Weights of a small transformer language model: vocabulary 706.
MLP neurons of a small language model. Each row is named by its layer, matrix (up: input weights) and neuron, and shows model dimensions 0-127. Each number is 128 + 32 x the weight over its row's rms, rounded and kept within 0 to 255. Numbers have three digits each.
After each neuron's rows, "fires in" lists the words (lower case) most often at its 100 highest values on Wikipedia text that the model never trained on. A number after a token or word is its count.

L7.up186:105101161174140158130134097184116134150136103162160141098093150162139185134135118136231126103107188158167132152112126133112146064103109096128085177115169110143153181121091074162138095178105129090159140127141152141165119130140143082139126124150154094095062117146167166053068145073143196176139083123147125126104109140138057124128154072092146055155139113127118185120111116106160155105132
fires in: "been" 35, "being" 7, "named" 6, "eighteen" 5

L2.up571:139163105136132081122124109096150088131134082148107186103093112120095103104148133086187110176097156162097149119164109084158134146135126129212135134090119128166104054100103170161092119181094141142145151126122112130086133142115114187165171114114076112158126117194112103098163136135158126110165156120174117101077095153158105111126110126157125090142164109111170100105095106169117122116168
fires in: "is" 85, "are" 12

L2.up611:145143115153135104106119159135122161206141133112138173065107152141090112140113131147159127114100113142084101155099091132127110157080096099068127073098151047116157134162129140145144100136038164078116112114135110144110097111133144181155097084136112133166189119167123148118110106113124121135177167124175173160122151178161115098090125081176117144135134150121094131167096162147189120135174
fires in: "in" 81, "by" 9

L2.up6:096153181144097110129131088122220175128093140145100126119128111134139136102191160096106139160081169175093152112113123084173112151151107124255107070149082157152119100132117202143095118189092117132129155100055088149114136149143094150170163137124116150196129181154096117159177142143115138108141148139138093139130115166127188123151151151132119110143164088098188134099144131174153081129174
fires in: "is" 49, "as" 11, "born" 10, "and" 9, "an" 5

L7.up418:132140185150128109124101173193166114113174116190123080100123238135140173095153140123164138175113133121144124137182124096085161166094142129121075152134135107139145115135127145228119142143104107062151146115183134159165135136166164128170146078106169093163125133170120117051110109132112188150132143074111121115060098162142091161173105172177099126081153093121104146145145104136085100152134
fires in: "began" 15, "building" 13, "while" 8, "born" 5, "built" 5, "without" 5

L4.up96:128170075211078077101159126126130143167126149094137137154113149196160133134122108094126082171130184130118127117127173133102126086039142161160116186122125092128177091139147159132102165124103111085148084079140123149104102065132083064121177077113076168137135133136136167080104173104084168123123169098175119128076110139181147062167118116155108088146157167114110196127124109122134122105091
fires in: "the" 22, "were" 13, "was" 7, "not" 6, "first" 4

L7.up113:124138084163136131168128150076128108154100207124111104032111140102128102105139093087125116136083122137104140150081086108192159140159111120131129145107123079113123066117135176131150084118080140139128110144106152093160078079124071148151139173077156108196163125173151163125154098021115230112092168131129144163112122083118156120115137132131122148175177123127135143152104116132155135096089
fires in: "september" 22, "m" 9, "i" 7, "presley" 5, "yes" 5, "alexander" 4

L9.up414:137117134121123133154158085154128116148099104073122125113119190115087152126154065107131108148104170126091142131170055129114120126109116127114116058145180102155087118114079118151159076174113082068121164140082158174155082051154142133108115128091144085173129140132131150107118144115125134135055076076079126148191118151155085132172114110107187080090141092117143086126159102119142099144193
fires in: "where" 20, "while" 16, "when" 13, "because" 7

L12.up285:154144108118117146080149113144128114154146149161151134159153148137140128115133066123135124131102148081129155072138100054150109134089118187115065092100102074187127163144122164208083118140140122078200178043116103079118120088121129093090145098150058138150115095171102165096101104134137078105119119115102081125132140115088124151168097129116105103175135077097150163182146101111098128109133
fires in: "through" 28, "high" 17, "british" 7

L4.up613:133120108105084094141122128097128150126119124132160131174101145182128133130131107128186098122059177133143173144165107156142113117127034116117095153087103122115116125114157143133103157141094123111157117152114129089103128094131109171108097055070098133124109135144130130117105156169064149086094128174099125116067126120193110110192127137136182072188218119077145193161122154118147142106155
fires in: "the" 54, "his" 45

L5.up766:109181155122060126141124112076147102190164095141101161116133186128134092114129088059161087149086208125102198132209113134142122163079080141094163161134167157125153154152142121159067114132081135123123143105121117114136105130141132127113151116120135143110205116158107138103139159107134084066186177169149083118100157122138137119097105143178162066142207187137124146162129111120088152114109
fires in: "was" 50, "is" 15, "a" 11, "the" 10, "his" 4

L4.up94:135204134126084096086166125157127140137058090175159094130097106128119098106140170063125116114138088117113172075105101145136140189032113126135096120111075134137115122161151137153122149138126117116126138156126080111121134178111088073118186088075117163165136098168119128081074102094056100101143171118162134133110105104129103087126117157180108140135131177133118144162125133151083146102072
fires in: "had" 31, "his" 22, "of" 10, "has" 7, "only" 5, "her" 4

L5.up433:088142137134105088124101153108125128152113076089109153103121118129118151114108102191157123186094162141104131098128061137177159109084155105176168118095097095106180124126111106057085132110135151112097123122063164119144104144123099070182077140115127093140104149123143170158110121069109174166158135147127120124158150142061136065205100119161215106163219120055173156151172113097143142166102
fires in: "of" 15, "available" 8, "at" 8, "among" 7, "xavier" 7, "guitar" 7

L3.up491:103116095155113146156129102151145119126170124159169119184140122121115106082140080084126151158144149131104158124143161096212122101106140167146081105114111054174098120181102165128102102113107108041121126054108158112119117112095100154126108120165106175139132131119124097133126086108107130123112097154119142119088064198107129102215157109152173081125138176096131138140161084149137148181148
fires in: "through" 28, "development" 14, "people" 10, "developed" 5, "developing" 5

L4.up392:112186116147104118103122081120194102140178170201114114059097127142189149126149104157153108152076101103129084167139065124133148151141076142079126095100124056114130106118158132127125070131131056137147113095113072163107117109148136154168111122103176165103080166131168176129099104096119135115111014093156130119138103184107139105172118165079107152165119123145159176129172110137142144124059
fires in: "she" 16, "they" 16, "he" 13, "which" 11, "who" 10, "australian" 6

L4.up410:100181147223126129160128171073139092135144082160121132082166192151133113118114106099198084141113138102113144144103128138151113175088129121091141165144146131123124079156134155146074103122153117084130101151129131103119124086128123105187111101096190149152116152148214126139125180096155145109155154181193154142078153163105120056147095162152104062138104123131072188109141131139108116114158
fires in: "in" 29, "was" 23, "his" 10, "has" 10, "is" 9

L7.up720:190107149140093127113153129163159105147093104193135132166113164136080109136131120116144107134123074128111177098164067079121148184144063096118086106084085129153136143150146141153189134146166076069141175086149092100104117152093107093068162124143092124161093130180170118118131153109135090114156068110142077192146099167082107077192115136165149118127122166092182140135173110126119079179098
fires in: "through" 28, "although" 14, "before" 12, "needed" 6, "netherlands" 6

L2.up218:207126112166119147116099132112123155158079163123168156084142136157141128127133110189123151163111129156099113161112119118127140109116103123132103084098115063112139146132108102114183133124093120096074116083143112141142115046146146113129098084124127066152161157155105169129125160126094155130077064095068150155118092127097125117121154096112194115174137094126168147127076135104194111050168
fires in: "they" 19, "there" 11, "these" 10, "being" 8, "before" 7, "viewed" 6

L5.up655:130142117131121122197088105072167135157178128171119135086125122067104134112127117106163113116120091120143101121196071116138176123070085114133142129127081051123083078127128148144120098110164110107156122089111115126145114121126094130184113088104150162167137164153170105120148069104105117085128132109179089108074140174134129129143073186086100092106138130127158109099112103126097141165112
fires in: "people" 20, "it" 18, "he" 11, "november" 6, "she" 5, "stephen" 5

L2.up515:111189078137104101087066109141134171113103123115138185083144123159128088093127104185136171135144143162122100147160131142179127106153121113085098093119181071119166098178145157136114107150070114082164109115126148112148145100160134111132077113109124115187153111155127194146148180058122195156144149103161146140111094157096162035113140140153093108158161147101126134166090136086129147194176
fires in: "in" 100

L3.up457:135140144130071116125116139174094100132072139133137114130134107166114103136144062126161077211140129171157101208176081127170164096077063134097131133152127111128076094118136152099096119163088103055160114137130107159092169119176105184140101067097123144185116183115155159149062154119113072102150112116119157104068119173172177080185148204117161076125145159133123122160139154108157103090116
fires in: "of" 91, "in" 7

L3.up608:115175127124167124124132084150190133134126169108176195142112146153131155157166082224143111158118146151134138095139155093118156099096153148108096092106132084167122134185061182110137097145090090057081168083091112182135113084112135096054125090110088114167194154135180188130154155116116153108097105073198165133107102136150089118125135101110198110120155094131132143140112109106181104102154
fires in: "in" 31, "not" 8, "viewed" 6, "views" 5, "studies" 4

L2.up208:117137138166103099107133086167200155137065136165122135148115137157159107110153164108139154164089137189106126166143152066171135137119119138221189075113117162138144120148105161125101130194099120139159120104129126147109131141146117146145178149141135120129163241154200110137173120121109158147198141120173046129095053159114181149148121164131136052112137065080164085139130129188151113115137
fires in: "is" 55, "and" 18, "also" 12

L2.up468:134116122138109064153156182180142148135131094151097163142125150119154122100119093141123124140130142114071180172117105135187175164149092091077111119098141149118057077126149165229181105116147096129172140129063171139145114104138079131159134103111117134142122104147096125100154136087119189119105137133118132167147132117146080090125068133207080089167179155133197212194123116146152099189104
fires in: "de" 29, "yes" 13, "i" 7, "m" 7, "no" 6

L10.up714:073164132144068089192091105160161108128159222160127173097150154111149123133132122131162129149107090130100115120115063110127158071114129072181136140162185095145185066145124140164151077107177095120088139124111153116126080108128086174157145106082114139153123145105120153154127120049076128138136118118162157101123094133132137134112106218103191119097150089153168133124157118149161123111139
fires in: "they" 36, "there" 12, "may" 10, "to" 6, "which" 4

L2.up733:174145155064072108142110127110141147156153126136091160091133135122095118112147118104198125202087143130086172099160092099107147121097102091089117139093142155168077133119118158148040051134120163131150110143125154110155161099146129131113136111092107114130129161127174099080166126157119111134167191142191085110116127151194142110138115109109117090126187160071180115133088126163117141115136
fires in: "his" 83, "her" 17

L5.up689:150135096101134150118128120115126083222086119090101226123078149134120152152135133099133085150138149121123099148171067118104128078102097126160098084159135151118114089080075166115157070156171103125148099075108145184111150070098151107083126193108047147127204138155152146068112143093127105101080110054122107103177091120137102048115139091100142151120124071123160107161138154135172130104106
fires in: "where" 24, "while" 23, "when" 16, "seven" 9, "civil" 4

L4.up102:074183136158095147146132129166148152134106120145126138067137127102128063133120124092116167232142135138106179120097133117143170155081121143105080124056168108114180083179141105134149121133068080114089179125120169182084100142125094126119154102070160178117096191129137151136164159115089146090140145150142131140111116123136125078126127118109133069103190125094177162124150100100133161058155
fires in: "his" 58, "her" 16, "he" 7, "is" 7, "was" 5

L2.up9:158164134197114126107099095096159114135107101141127155071131154148137083134144127104141108188137167148137100085076099081133137155163094131129140135132147161159128124151100180169066117158125158113100115099097117118095144132195129132111175075117101108119112219185154102132110173134132078159171158127139117112139128182155156122116166126094164110091145084057137133178160122211106122087146
fires in: "this" 75, "his" 10, "is" 8

L10.up441:203139079208137087133057141133203148162144121146155123152107171118186095063109117098115096188181131123152133183120142083120148174136114113144091100140120074151054099161117141181095152147171115099149088137115099134177084079122160089146163079080138105150168124135124145153113161133129179090078105143148158186126075143086119138189138164120110077159146145123125097163097113088145134109132
fires in: "before" 14, "being" 9, "began" 7, "through" 7, "personal" 7, "than" 6

L3.up415:132180155208150125092126104116128103211094099125170157117094171195110105132105105122094114196165147179118167143142054109114123124109141169142063130160108083144104077158112182111063160136121139075093094120101128120110106102157149141165134070121079153169138134094108200137116176093123133126105124124123113063071125145144128051162132157141184098167139137125138105146123147070151098088139
fires in: "at" 72, "in" 10, "for" 9

L2.up681:134132153099122152115096080085125158197118113175134227132125138198069058167112132110112166151157111160129135111127101074147130145161114114120106131134159085115102079159136169149104159165110133109061123110151110161166156072139140160125107076128144105147176188147134112143161149111111088135137122144145140176141153144117110111101095099169161094086131114053123117129102146176114088082119
fires in: "became" 30, "is" 21, "0" 5

L5.up121:118095127128101082118156154155130103103114137194154141161109183130147117150140141162152100137123166111081169128179114094091169127049126106101078191105152122142081159113128117131121119168094105070111157141129129200141112088087111124140118105103119112087107130143124133106103126104145199184097167089115145175102061153116129048150080104163109087185145122134118103134086115086116077136118
fires in: "been" 19, "before" 18, "began" 18, "being" 15

L2.up30:130101114198167178126157119119178093162200055090156217094127179142149117113173167130140149164119116156137144175155146114100143135079111113183153095134129065153155089185091137166120118140154069062156205071112098131111124124110104164101141091099139190142171137162110149117128189109157113108094105133145104129141132158138100110071135106132131160122143141141159115141126132125090127091177
fires in: "was" 48, "1994" 4

L4.up139:117212165181097161091163126149116125162101101162125140122137115180085107109121191079159101179099132165078132202179119130149153066071158111102102136146076064136149108157133189098114109122127096072110133154108103130131146136111115164163122105138149184177144193121149180153130149103077121127136112125137155149109147167138154073145143202135150069113175146084150096140147141098136119096158
fires in: "at" 65, "of" 28, "during" 4

L5.up91:141190168190154146160120126144117118144089139123188131182158128163125079129162165164082140123099156173092180143120097114153160072139118022109121126093145065126136153100092112131128147154163100040104089162122153159133079100136120092114148086123134126127127100149158108126112194139117141136179106147151109160101109120116107130177149122083129108187168209130127126159125108102144156121131
fires in: "been" 37, "within" 7, "before" 7, "being" 7, "born" 5, "without" 4

L7.up721:142146166110131065107163094185195136123110198161134098113113167182174140112137109146143168167073150126171119181119095065112131130118140108155051164116078113164056137148157148170174076116116143065173108109090083110122145185165139135156142116103113161177083185105096123059087117107125145067126119109126112144143119119075143174166121122124111189107082094085146129133131113146160048175175
fires in: "local" 16, "built" 12, "located" 9, "building" 8, "still" 7, "succeeded" 7

L2.up127:123172145165150101104138140112133143124146095092178141151140085219096120156109114203109145163165077169134116115153095135089163066097130073138047098131103103122137093153127167104110129166057103056112110060142119146078130114116121148130120082097107136178133125118111193124088143067122139107120149108123162159132117149106151067158125120091066152101135163099096088208102138128132073121144
fires in: "in" 86, "for" 11